config = dict(
    n_layer=15,
    d_model=256,
    n_head=2,
    n_kv_head=1,
    head_dim=128,
    d_mlp=832,
    vocab_size=950,
    activation='swiglu',
    norm='rmsnorm',
    norm_place='pre',
    norm_eps=1e-06,
    positions='rope',
    rope_base=10000.0,
    rope_fraction=1.0,
    qk_norm=False,
    attn_scale=0.0884,
    bias='all',
    tie_embeddings=False,
    parallel_block=False,
    init='uniform',
    init_std_qkv=0.0406,
    init_std_o=0.00742,
    init_std_up=0.0406,
    init_std_down=0.00411,
    optimizer='adam_variant',
    lr=0.000938,
    beta1=0.9,
    beta2=0.95,
    weight_decay=0.076,
    lr_head=0.0104,
    grad_clip=2.0,
    warmup_steps=292,
    schedule='wsd',
    decay_fraction=0.826,
    decay_shape='sqrt',
    final_lr_fraction=0.1,
    batch_tokens=65536,
    seq_len=512,
    doc_mask=True,
    train_tokens=638600000,
    steps=9745,
    dataset='wikipedia_en',
)
MLP neurons of a small language model. Each row is named by its layer, matrix (gate and up: input weights; down: output weights) and neuron, and shows model dimensions 64-159. Each number is 128 + 32 x the weight over its row's rms, rounded and kept within 0 to 255. Numbers have three digits each. A neuron's up and down rows have the sign that makes its largest values positive.
After each neuron's rows, "fires before" lists the tokens most often just after its 100 highest values on Wikipedia text that the model never trained on; "fires on" lists the tokens most often at its 100 highest values on Wikipedia text that the model never trained on.

L4.gate48:128108153119113136049142126177146078147104126161154084120110131171081149114121184095127134085109124187139172094182198130091100089100067112129134119150075111117139180102148190103151152144117075104155076125093125157114093179115097190173097179146124171084137095102140107073096143135091140118
L4.up48:129154180094110130186122138110131168125074185125127160111175132106095132105174117147103190145133107195134100154099098120118192162100114121100093137116103078149144118099092142198119161105075173119122153125133173141163159162088141186144146157112118078078181120126151097172119136134029139183
L4.down48:102121099141172071175088110111085035127149083184155174093142118127132154120118132085144099136129157122100153143112153112157104196114159092098146122127136159108135130152133074159162122050176068114128147144084174087112156187115138117123087155135101127123171154145164081134079171132108197157
fires before: "ic"
fires on: "er", "es"

L4.gate456:148129163116106163065098119117198134086074150155197140114121120097190142173153146185089118066154150154149159068133180083119099094135111090163066033095090108140111142158102152130156180166120153155099107174147099109115151088099167150143091167112119087131158075114107098123180160107116191139
L4.up456:128138093194100124148126174104106089099147156051088082152156149171132116162105104186120149145087116082132153099165174130107092070115184194172186121103100143068185076137139105145115131149119096143147064147119127136104145164100117126103082158142159142153143170086113093070111149152130152089
L4.down456:141153116149169156150120078067175137124133079096099115107139158155085205180103137160132176128137146134128152083197156143103063093137149087142162129166169141130126179131124116084070090134121154205163094084100143154122123101149125132110098145058182103169091114098143139117126140115145094136
fires before: "ic", "e", "ist", "it", "c"
fires on: "us", "r", "ed"

L5.gate352:143159088122185169173059126142099129085142164067142149070144110118194147114053098101125129154193107102137089146112100104096164108124154121084121060111145162167150160099136157101125197161109157107116137104101166194151125120141159133137155083044063174080179113129144157138163036122126124133
L5.up352:228086106153087112141131134094131105131135136160103178153114142168106128076095145107139165131198181098129078143102158110102183176105110070116156112111138154147165136096155153130118111170113143119137125150093078156108121136105122075081110136168114188150113136046153186173066097088129133108
L5.down352:131150138107091152143116177127090123115161149138131089109113141117110105073133183167137203132193162166113134107110094116114186088162116189055122094179113169158087094161149170144142170144119174162108144143128108095065127183104121135065112129130157135135113133119149158122093120166175138161
fires before: "p", "h", "nd", "e", "ul", "s"
fires on: "ou", "ew", "ap", "um", "av", "ic"

L12.gate250:121146169084094079082095139135127148140185146104115169139065106106093090183110177117093155096125176163149181103176123125126057114144110096115098127172086158153149171169132076116130159127127096046136135144108127170112169077116060111140174157195108161112100125058061123132184106111054129205
L12.up250:164069171169149129147169132118172156116163135130111168156074169169088081111094089099073149076171117157118136138098071077131178107135099122126093061102125112114110178116134147111089089138115122116177166168159136083112104071170142122116048162121061142110156111112090102156139153115111154094
L12.down250:086119123102174114034124122081132115110101128163157132116137110062143125065158147094144078151103152143143136158220108135047142156088100101131113116138097156143157124114123095125156159113129125127144116118093107164194170121100122098169175134157160124111181128082138103085113130127150163146
fires before: "h", "ent", "p", "t", "ber"
fires on: "ic", "em", "er", "l", "m"

L5.gate411:123142132133146164122109149137163154131139093106130126110129080122114150132129147091116168082089169137143148140131130126133154177099167085171101128173180113129151042113055098071153092105162194156142128100121152160148114095084103146164084141144122106134192164094170103095101135173143128158
L5.up411:094139130129114154141150169140123149102141091131143068104095136126110171167146114162129134184095141142155126069127101050148116077178160108093073126173102132144133137196148161138120087166106152138084149168085124132203139093172152079120140152151147117060101180110156126086079096144123128141
L5.down411:105137115127148159162161149089130161077109077121091053072151092124102143165102172123164167111104096122146136089083113122134173140176132159100118094126137148191167126164199133160148116125091135130156148177079160122175082124136141152088136106080148133051127160164180077088148076154127177118
fires before: "g", "t", " be", "c", "k", " "
fires on: "an", "y"

L6.gate537:132123165138088112141101104170095180129183153120133169131083132111083157135131139175104130090112131144073111163125149093090094158095163070151106117134116170088154150101046108106134122114136061132118117168143151192095193091116122136138138105110102143167100109128179118137179167109174094162
L6.up537:165107146146134119125089126186106160152107103104078171111112112195159113133106097102173090100183174128138128135120103127061167116112135091114112162157158140145101146111108120175127091084142081157073167114124167144113194083173091197163061090176117173202116135112148101167203196113139084127
L6.down537:127125141133121155119117151152170130198129162089126175116101146123093150081138090104112122139137140124118104138096148117096133142125137140138120120140107140144110159121161129121123116124130108123074131130175165136088155080141075145159103109150120176213142148117123102158133122137159095141
fires before: "ic", "o", "i", "at"
fires on: " wh", "\n", " h"

L9.gate774:124164161101092133174147135154161122133076103104149097132134105144124107150141082201158151099075167143128161151161135175114133179154131184123083084127147103104135062165077180075161135183151162185107084114138130148093114125163103147191148138087139134126148131099130071112141130116085121143
L9.up774:110140185143131120101104113092124090167187144143109156183154157139164162171068136155090146099140134120159156110108183142121081117165149160147122080116098170179190100125046120082205130128089126171127138197150124101082142085157208127190159151152129121142082118133109107089117151161161071143
L9.down774:099206160208126135163147146151164158145152135096126122083111145109135114144159167144130063121129110188068147113093105139095136158149092180197100098103129106141133131144099094124148075136086173127116137088142126155128064089188124112102098208153143122104107120079113153119086081142058121138
fires before: "e", "en", "ing", "es", "ic", "ch"
fires on: "ak", "iv", "us", "om", "ur"

L2.gate781:145123141103220094115180086126073139174159117121067183094102071094094121177166113157129098134167114143088152109105167092144151109164166128147087069075165133151122140115161086116188152127161085177130138144137166101085149053143180060144106144143113125026138173121102131070099161088133134139
L2.up781:150141162146120138134124140154140145180121179114101134170139150150109120193092097117105167128149089132149151110153186116133046094183072115061189154089095112120134144144100176161167153098111138147120082140156118192135123125068139139111102076087150076100150064101155108162169114147147093170
L2.down781:139181149171148109201092177162103166111203136081119177110114121150130063135152079168148093144111170099176162109093160143145057116146155140113147175123140073129129099117087158134128080160152112105097133152160081191151097119128108146128097107090158153092114152163104112143159072146117104142
fires before: "e", "es", "ed", "a", "er"
fires on: "ag"

L2.gate599:062169155112097184075094129141072102122152200112165165134084156116136149163161101102141113097164120155112114153162138122151141133122138106054131163097092117101188141081138131109169114104094141153184119108165135067114160068109182215137079151129164104144122122117149051139176126155122162120
L2.up599:177154126154086112136164148115163141110147077177099153103136191154129135125092160164097156172101152172107185148191131170120144105128151106124166141110121123098093156102115099159152146078127160120111094099098056106212160096109135150134150167095135161162110148121128132066121140166109092115
L2.down599:161120167131133139074084138142139083103090149168139139141153146108153162054141133181143153128084112159136147118108139134110079148117131130082088155088164203132099056114083150097169105185133150129135106062153155170119125201131125134113163144115174088118119093192109111153129145149104092060
fires before: "d", "g", ",", "y", " "
fires on: "on"

L3.gate283:120136113168150125150150090159153157081130156095100161135128144125166116123121167153118171076153185098089110113148108080121158102098128153165187118092137125117189134109147080162122168167148164106134080142125167184143151108121085166123154100157094090078139129110087119147151153137099075123
L3.up283:137091127115176179114107156137137134141165162084162058081101122197123072156102100169084149151135207105080144134116054093119114155186157147134115092157117189104160101139135116151111197128128145125133194099162100135082105098102108134107195129088157155104088168110131146131119102087118120168
L3.down283:153163065089119180073147104095165093086165142161129113129087145124159150133112121152147143127107151104112123164117115135093156117062101141191162092126136157111096145126154187133086158134179084098149088096156137158112178188105084113122105077166125098138113102092120100109136089115146148152
fires before: "1", "2", "0", "e", "es"
fires on: "0", "/", "am", "ard"

L3.gate177:190155204111158120088057105176081166166128124115168115099128119100104122141115124091168087114096114131159079144107099069088133142173155031105114074077167139171183132151071102110115107097108113188166155212134183090145088138136160086119101115139088089080135128109128128151181087109076131114
L3.up177:103083146083143149122093149140148153147113167077133129102125100140142121113166088102137088152064148144086121146150137139160111150102078102149111083189138121116139139185109169145097116135119132133063082183185143114144120111192104130153123113137094158140055113154164075147136131112148137100
L3.down177:119124157094085162115164121136128128111086141116148134106137131118102131076143077104114133162132170147105174069083157125107094136145131137060084138115116132125143177121164246076069124111108111120144067144161129173147068138075130157140075120166191140147108163142156132124189160081104105145
fires before: "t", "ip", " |", "1", "2", "3"
fires on: "igh", "°", "h", "2"

L3.gate534:134156140061123108157164083111131113135148188141076153134173165124089097128193153081154071113128093132059095168126101127120121127105155189141161128130138102149165105076125081070161114157083082127175129132118084174112117114116102158158162150178151162165193155156155063089163176127205130129
L3.up534:162122086104160128123143149114138175137154133182110164160061113141102139071105120083136179036169154144138116144141138108131166196088119107189089169183114106153059148106121148060108126098109142175119133173097084150092138123125113176140090084155147123128143178128111150077100137101101115091
L3.down534:108150178113095117087127131147137113181194143090156134139122103124143177089168091100174068124144124066099153127136144144099153132124108090083073100166146140125106164188109175117123150105203125157146137129115159168110126119059086168179102100119106149171108160147112177080150161163073139078
fires before: "ic", "o", "i", "at"
fires on: " wh"

L4.gate190:155119164075152083111184156068078099108166136167149128142170096144184164086144112150132115124142183119127087087140083135122113130132094174182174149087129169165090126106068159127120123070126136141141096096125082153141129135069130141079062102186144165103191158083123103114156178163110150158
L4.up190:074100084121129085083082077111100179164106056166119098161089115142122155088180078100133148134100151130083082099149151045129142125149151170118074145129081083090118137130080148029116123082171156119125133129098157152138166141099135126139179100092117145115104074135115167128065117125085104099
L4.down190:086121157109102100163130133163191137082140144155108195121117095135143122126094179133104082125154216084163157127123093099119159139118118166151092160182090139180170122114106113156129149087134131093157151150103147188121141167097120132137138135179052161139128126074102122090096132147125119123
fires before: "r", "n", "1", "at", "i", "m"
fires on: "ur", "+", "er", "il", " U"

L6.gate528:162082145119096136137118153138136095146137153138133087133129139142134060097138112111182154150140059134146107133103129164107167087143109136151069128100133164074199129090096156072095098057140142112165199076141075143089153083190109143135094118062090151113126142125156108122120110118099134118
L6.up528:196128105174103124052107107089104163126086166169107106086116164100104110085151121141100143181181171125130074124100126149099054063137132146055111121097090178119170200112137129159077129154179081166147162107133132087071095112078104093123145132128104115121129097133097141168107153104100101070
L6.down528:103122126111172160102116077138148064118155128150206157074120128137098123117091173103175226137121163114156105152150145167113111175125206142091151153078029076116142136128137140178123137129133140129110165191166083104153120147095188147100127129088136142128181103095141095121161093103149122145
fires before: " ", "em", "ch"
fires on: "ov", "ay", "ar", ",", "7"

L9.gate607:174177088165096144112104146087155106139160111134102165165159135134044128162160148124158156083084090091150209120120141170133133150103086122179066147147162207151109122143101116087123099154110201147142106128137100131143169125136074156178121135144134135171154092081152086107156092145101094141
L9.up607:139127112153085170129155157085107164102132144135131155186165082090173114128104169126131172124132144085096121109178111191143152169129104082102108093157123149168163139147207066131120138158162128154140155107107112155171109146122109099170098159110161184178142113098151138094165140190106146131
L9.down607:132108162152125093109158140112091146101182072129117132164095157127161117120136119132124138165082086114095139127133173111157163092075085094107154115128190182071158122157102121063103109144104162164144138096150110115088151144088087102156087127139130130079140119169124137122159135052142126138
fires before: "\n"
fires on: "==", "==="

L3.gate563:189147142059118095108109157147121074107139118108133147149186131154191101124127143119073104132091088158110135114136124066150088107170183081128166124145159109101125144081104119129117105101076096098106104115107077120092134173122161110078130121089135087086078120124155114173138081100130113052
L3.up563:116114097065076137100103122164091089102113082161109201110174101121084095072116085105091102138115086166100143089159170121164096171078090140104171138185102126115060107178180086124143114100087092100154088169150128150089140147095122166116119112115115137100119113169123102138134113110181170121
L3.down563:068173144133136092203158114131154162173127166144109143115123107158103162109143096129169154139135109159104156141149128184081113142159071120106091184121139121146144112120189081105124074117144126197125150197083128127141181080110159187102099140153095141149111158124148098166130159172114093146
fires before: " |", "0", "a", " "
fires on: "0", "h", "s", "2"

L4.gate320:183167094123108073100129078102110152124116130089092154094140143161143206122066122143100112114161064158144161171108168152162162116156109065086133120170161119118144069151125150154095105146120131172142131139092142126150055094104152100128105140101134130105140086102174120074129091155131135188
L4.up320:169162111134157150142068119136148116133159094161126148122123127090100131077110176123124140079150188103094109078135158131169190097154139078073174152162176174157147085190118057149132112121151102159128104093168089125159167126111134080098098080179141120181107167087155154111124081157090185084
L4.down320:137112127153155097161070162177134132090151162155132122089101103104140125137127116193099119124150173128165129135101211121176120100136143157078104197209103179112140128176153101154164200121159210191112095062133159156178161112080103173158061112152155127129133171062176149139066138119119121216
fires before: "an", "er", "s", "p", "ac"
fires on: "ap", "en", "al", "est"

L3.gate474:138097198108141111087099149102097145141145116174208185117180081094126169178155118147160139144094123121168104056190068144081157091108108145177112105123141116115149194170089157154105094132182156129113140095077109196113157121157097074107100171106157102047101117159137203104162105193131105143
L3.up474:101121056153133071173152105098118092178085138090107156225188143107143078117171165103125135102158110086076135148111137112105108135166108152185110105126148128176150095157127110108122136161074079119139112111161154132143168147100157186169172122137120172137141147116107146111151112172121114117
L3.down474:136113121087120105100144156156119162092111145167192106141116157112128115082205150142119162156126095142185132097115137177126097157141179126128111169160116200139099104158106143089136148110103200075155141100044112101093121075089094154124126146124169143096102101113105111132095031042130076075
fires before: "\n", "b", ".", " U"
fires on: "===", "==", "ers", ":", "ri"

L5.gate692:099099178092139138131128081084113153094178082108142116161138097117153081164190137121167150127103095177111172106147188099162048092165124103135126151069138134088132154121065122108096182119124163141135135109085131085053195111093075130092146151141139177190170105153118074157122159104146139143
L5.up692:153130175109132130114161063168102090087158183070116109161151122142182161153127129101182097136127202175118167199163152121175176167130184153147080158133195160188138148108105080061131182151099154139123085135148140072107102110098159137123098148118184172104195108149096124157134090141156085113
L5.down692:109149148142129188112108154118147165146127141158055166082129081091116118169108175126110171115135104174128126124154100066187095109116110111136119096071105097095077182118101171166120089114137194156137104115144180072144145129033127160168173136115135140179165125134066128129110124105122118157
fires before: "t", "ct", " |", ":"
fires on: "ul", "ce", "le", "ate"

L12.gate614:111152158134073156099072102129165100135131155119133090095159133119147114146105103123127119123109126195065100159055101132057081101174153144106102095212122135145119102101142178151135070188101141169141161115157154214081086114103103146103132154082155124125121155124119121151140137142154158127
L12.up614:151151152149144139106097162137123101170084084114115120132151150099106148132089148168198195146182176131123125107194176067125121136146145107188123133171085177141155115127177161131076094086106172187113116154113150182105134147115094141200134110122098092155169089135134108107152094082104106103
L12.down614:120088145128085165122164118120142129108145108118078099130101115175154177166081150090130130162133183136132107154101115152148109152096165072072082148069129154095117141158098193127075121151136154139099106120080183133128144142178077092097122143147072167107091093112124131120106092124128150130
fires before: "ic", "o", "i"
fires on: " wh", "h", "ac", "re", " L"

L3.gate532:149161152146092156110115089108068091128156124149169163193149184123087127125125145173091106153101038146129106175122095117050131112100134137174130159160147185141130150144071091091111160098062146157126140092087127132089169113097179169195153092130118097137141078095111127143142107129132140156
L3.up532:121125148123106189122075146136115158104067156111116118120102141173144051133126109114166148107077156113121119076152087154143106123074091110058088139167145161186134122133120136169129095084147186144073194121138133109116091125156114140177059143070069153112083100138136101093179140157076107104
L3.down532:099080108156136105137149142146135151115094135113112143120122120111135085123149136147144087130157144071181193133182129129166154138118111191134129159177124165140139088152113052098108142128078105169104143083090120140080167144157146128179076172043171142090085066149117111129099165141118085121
fires before: "\n", "r", "s", "l"
fires on: "==", "er", "===", "el", "ad"

L11.gate333:077069109145159144075113113136103162092170136121121147134180124129112139193162165146173076142092115098086151108236181147077166084106156129109106167098169155161182170125118088143130083177112149171072110088123097152135149095158150156171104135161116154144107137132144144056104030165101131160
L11.up333:100147104113073120051176149105126134114181128141101136092104091125121128111203137128138178089123119145143087128185112184147112121133119165134139119180120109128144138156136139069168121137096137140129112120096099087112173105133107119208141057098075155110079150122122123108148071141145140175
L11.down333:167118164199134154041085233077146176162095169213185095111081139157162115081181147139151125153096092144166140027136173158111116080095158141125141133135166100125181160097146098138113095101126155118142174148168106105153120115147140136117124139130145154160099124135144162103048119127124123162
fires before: ".", " I", " The", "\n", ",", " of"
fires on: ".", "s", "es", "ers"

L2.gate616:168109115080179131169183173110080152200104149157130168124140102158119135114133102141114127079141080137193155111119174069098169116094112112131078112053102064171128115153129124086137049124082092126093145072135095145186136093188112131102160137140091086098124125141107124149104097082042128102
L2.up616:127126125181091112169141108166155072154139086173122112144109155115123175124099085180123175112168089110098189167133169116145125162156088132115206124104127166124108132116152136135129138121149101152103166126136117132103100166098130123139067151170082102117154092150125130107080162097133138076
L2.down616:127149120115154137160102086128100130103127094131088165153127118110096093150112121115131131123127121146142118113187139147175096070100166090139163156109109156098085131061108132141107095086118116148131137070155095129106109148108171121095064106173171160170111127142126160148154133078118143169
fires before: "e", "u", "ed", "o", "a", "es"
fires on: "ag"

L11.gate763:120142156157142109133086132209180167147140067162147148140162120084110107110101129130127117102102143145164095109155092107137094164131137102134100121104071110180161119075082128165128089123142113118090081172206186180146169145109203075165119139087120152125160135131134163120074174121122080093
L11.up763:175106134136186114115121131117116085117044099143152099114102192192187105091186156166102117169129092130145151151181145146103153138116087146137212069103138186144128109155096159115139189146149108117111185163111089151082137171192140151081152164144137203204160112162101140160140148151102170128
L11.down763:160113180121138119127156151137134179092134176142164116120142136122151129139080169091122109131151206150163070153139087131137137078159083115140142108161102093113120120104100120156093144091155094092153105048095118151122125116150107110159083101053120120118176097123100179137108120175190111183
fires before: "6", "7", "5", "4", "8", "9"
fires on: "1", "0", "2", "8", "9", " "

L9.gate500:102147152195197111107197107167091132103117145129083143168079137128104086172161135129133097115100134171087136124104084126099101138153106105145075128086129073179127149109101165140100176134116114192151114130112158114148205090077139118106100143073132144123089120094141116116095161121157116193
L9.up500:145135158175111104148153168116182089123101131126124092113133085141075087186133142151134128108103140108094146088165115141153136117120115176099183169133101148156106096104071176132141139121148155196147098146071125206135176109129110099116097084141195141073130147145185119164088188144115153163
L9.down500:161106163132144135126180147130171077087200106131111070109149086143084134115110118121142105150135160134141154116111099118142173107116103164089136148138135177124116117129136170106097098149143124111153156092089169100073124128216120102194122127162163065122111147181164119122127094086108122108
fires before: "e", "il", "her", "ed", "n", "al"
fires on: "i", "am", "iv", "t", "or", "ay"

L4.gate214:088156154146119190127101139146173119168115158157105167115163135120162158111166150087132125112098139161102202125122204120110069062107137148122107059111103150166086136104097113115103123124140112120113091070082155125109152106141147157099174134122077136128159098110172102159139128162106119107
L4.up214:149110090165094123122183149130187157132066136168090176092125127131165149134096136148098114120200129109093110138147096112112134122076129160097159183143080163194162067109073127160117169170160100193110158079084191178154197091114101161139157129149166171161128123146191114128145163123119107081
L4.down214:107122126167114112118147165156087143136116094134099164094110135123109148177134195143113059154128116059056163144121108081159185113129108123052119187102148102150107086172084209140162107116132150133145154108048151138136204104064101200133114146099147153112169135110178131138123139103109091109
fires before: "ic", "e", "o", "i", "r"
fires on: " wh", "ad"

L4.gate520:135096103108153101119143111105144069076162163136081088154112133141084163111121174137121208089169109114132145187135236197133175180179122153124127139152133183168135103082107156149171117133096095156113113117126129153143121167107094148136117132145107134065134127079180125152102116129132148118
L4.up520:164087154065077106141128153101107141112119163171141138099122147156130107163145188151141155107146089097124113076162174059087173183135157140185150157095073142150171092154128104145142184128169169135107172160168148103136136119128116133158104156134054119116158134147131153066104141145161068072
L4.down520:131104141065129136092113079105101144116125121136123113145147194139064051158145124105147093194122107152086118218130125103158135135164096138131133134086107081130190119130173170162155156097143133090125169191116157151133140155159148129085163171199080105090208159167155113139181116214125121108
fires before: "in", "st", "ol", "et", "or", "p"
fires on: "o", "ur", "ri"

L9.gate804:103087116060208130162129137174139147062165109119147072148173156096100134156140097160126197074091144108159124121139150143166103106102143066144124107101129145114172082136182144169152131107120141165089126120140142091114099125089075091164127157157189158128111126064130065119103121126085128164
L9.up804:164094113140143112113160142147117109180128138098086164163068171171141136086118124156147174117115073125137106172100094104077113141087138136139153041137079170133066137135119106164166138101201112161101127142152177140156161142110106099124114149142089142181155145148059179150145096096155128106
L9.down804:075099153114063172159172115088079108198110145152178095154105113129101116110097096106122103099169128084140090144092091081175104113111129099117141113115149146175089137120102141154123162150127083156171167118119064179111114080118131122154145153124174064143118131192123100124095158195121129114
fires before: "0", "4", "3", "o", "5", "k"
fires on: "2", "1", "il", "c", "an"

L9.gate829:128174147173114076105122151097086127090151114085141105116171107125121148076114183098122182140173109136169180147136102101090077147141119100146139134119138089145108089120090146104173165132109097115123143088113083092094109099039118162122131102139102100124155128098104083185100117101177173193
L9.up829:148149177158136163111064135085127151152122073154099085094141108173127137125073072131059154088137115154111135143109112051074129087082135091075113108156078164092152109170134161140156083144138163175107104137109163158177131128116125118130139117175102071080113108125128141128092112104155154121
L9.down829:097129152162184111133136144101122130134091107134154111056136080122180091102102104112150132128098115119104097105146147137172130080174113112181097097097135111082133152176129102115114112068132184148093093197108132118097158103147199123138145109143142154121104176147126129130090083155130142113
fires before: "g", "t", "c", "ct", "iv", "s"
fires on: "n", "le", "ear", "an"

L12.gate124:134076147064200151115115102167087172111126096078171173112150109101124080090062116171090110111075108178123128139167143104079133124101142144115123160131093167120135064107066129185085093098158115132162127121104157124135124147094139079083152085132175160143157105127135066113092088106088183175
L12.up124:185056102109145125126108074088150120092120157163119124137201140136203104166144103190051087139090108154094151123094067153121109106182101114184164120129139131162121120130099161088165149127131165126138110107143143121127133098199168143160111161142131129132129105124122110101121137118129070153
L12.down124:148138098093108141139187076130142145126098172097161126144151129128151104095096139132191114071192115125096046135138115116150062076132098146118111108192053107098141138037167097137166160093138106143191150103136129130117137133110156119151119123106061099102170134160135175091137182108119157084
fires before: "6", "7", "5", "h"
fires on: " ", " S", "1", "7", " St"

L11.gate202:133172056113100127133153146176091124164117135067157123181103167090117127134118160130092123149059181183109119171145143122115102137111149080128143104117166138144182115084117111152195083095145168133080141062181162129084207088115106161134131092114106095148118098135146186104116156158116161070
L11.up202:156180103100090162151166143166101103133128118112111101094097109113092171161166134190184120114163154144129172118169170172092127159147180084087140159104105141148108113126163196126101096179184181156179180133113183126117146115163116127145075084193107089200102122128160095111090136150138155088
L11.down202:113087185172121177119111118102185142140141102086132128091065124149133081137131163125170144115193154079144116179058168117189185139142108114156164144185069071159121136187134042163112158139124159121139123147118161143139140084170119102157128107118146118134118123158120058111151147095089146159
fires before: "at", "e", "an", "il", "ed", "en"
fires on: "am", "e", "r", "in", "l"

L12.gate780:155142071182110116155067158124148132158084116094140113108168124086070139170142145099172119141128172144195088150140114134127067142151159130160146118069109114194173137132097153119086099134101161173141096086142127196077119074108160097199132096158060172176101156072058119144144146108155106095
L12.up780:106149109155176151184152073191131146131111107109129132123165095140170127084122096180144083123170164150122142124124144137089137128131139090076130180190167140141139128130141176127096133082126029115103109141153124107150158103110134171144075089143105180138090147150158085108107087078086166116
L12.down780:158122139084152117131115145119127090119163128156139132131099171124145149140174096079169111073134123101087117142154086121123141106047123147105157164158077110088132171142116128109128132174182174168149140207135126053117075099115109113170095164144128113124060143158141097124150204137123074121
fires before: "il", "an", "d", "e"
fires on: "h", "t", "l", "f", "a", "m"

L6.gate253:139116090104097176104143101093091110116168143162116141155060116110139107161105119155180115089148119176093096137139102111112136182126178116123095118185151079172193154071066093088127163170128155169068099102097145140070122075154173177116120134120092145138138130158117069115142134145141077127
L6.up253:197147092127171168099145100083130096074133098174144140148150114138103177137108093099149069119148114115093166112168153065109044108093081072142125178149108097107128084195151149105114129107175173157152134168179155118187149097183098109141189159101167145149154086115134077089166186111104149135
L6.down253:078170119156108109124151143220182100172142147077138168108108094100109103186121138114090144102162100112153118123106132099182123160204112107097132105162178132129143155179109068114105143175101115093138094143178189125195126182086083113143147134099110067105113121079126146148136161086101146083
fires before: "g", "ig", "n", "h", "ent", "d"
fires on: "or", "o", "id", "our", "ot"

L5.gate26:151099091190149112084139186119101119119147070142159085150042126064189093161191155054169146151144117115114150119127116096153150192178121105133118091078130104137170106135108128144122134117121097128104133120156112101129106182069117170128167119093108090136165156088104048123153142107078095161
L5.up26:074127132150122145125097099140157058096154062119154079106103119116122145147105085140185193042136175116126112087155211139108169117150106087183120188141134115098172208143088062122095113136118068118092147177175170108127141098122128124101167070166118068105127124165129081161148167125156115177
L5.down26:108114126086187148059122098078130167152137138119148100107113113073100088134108087099129249083152126087137058110152136165154128123101104143074118097124127107135162126155131029106131102160160100100111049126132059132162130124158149114092179108143144098085138146096083139132122134147127116104
fires before: "c", "g", "t", "n"
fires on: "n", "an", "o", "on", " of", "ed"

L2.gate548:072111094133128095135130103085125147089089117090193072132108092115129153092191128143109101076191189099164093153126140186095096115095134158140056146099092117119104164163154145175168177170170108152140116120141088159132107102075089064138156141111148150096117158101112151045133141089108134193
L2.up548:113105121117118084087119084124159132114096178112113085189052110122164174113116147151156128131109071136111107127118110104131077158199138135066146086084170099124064109077086169110156115121138233137106194122097141177098100119133129175130113140147148120135149103089130095161158160087094129125
L2.down548:135170102114134100117100191120101131114155177130115116096125123147183140157114113136156069168133071144115097120108157155108094114134104116153131157084095116098120095067090165108061132151089149082119098158138137126137081145162154110137171170077138143163072091116160119067174090156171110126
fires before: "e", "u", "es", "a", "er", "em"
fires on: "ag"

L5.gate14:087125156117075110167110119074108126120106153145150105110149106141137123107102124118130107101083146117107136135194180081104067098149131088117114146068127071098166176137135110133112128137130077186154141141151089114131075135109155105158056082158143082120081117148169122115091097067080123120
L5.up14:179146118104082048107177133128091143162123056144169065067104166119185096176110140179130111087152133092108128132139099131157135131139104198164111179110132147154137119068109152194138122131117080096099104105146103131181108166202167108149106110109133117169126142122061099068139147135130120114
L5.down14:061122123150122081108132150093123155171108103101122132158128155128129114143170170174121129116110109127123140169125107110083138118140103140117069158124120131049134108092107059150162142093133158147114112141092152140104141158076225122141129126129156139123209075134190152140166137096148128146
fires before: " is", ".", "\n", ",", " "
fires on: ")", ","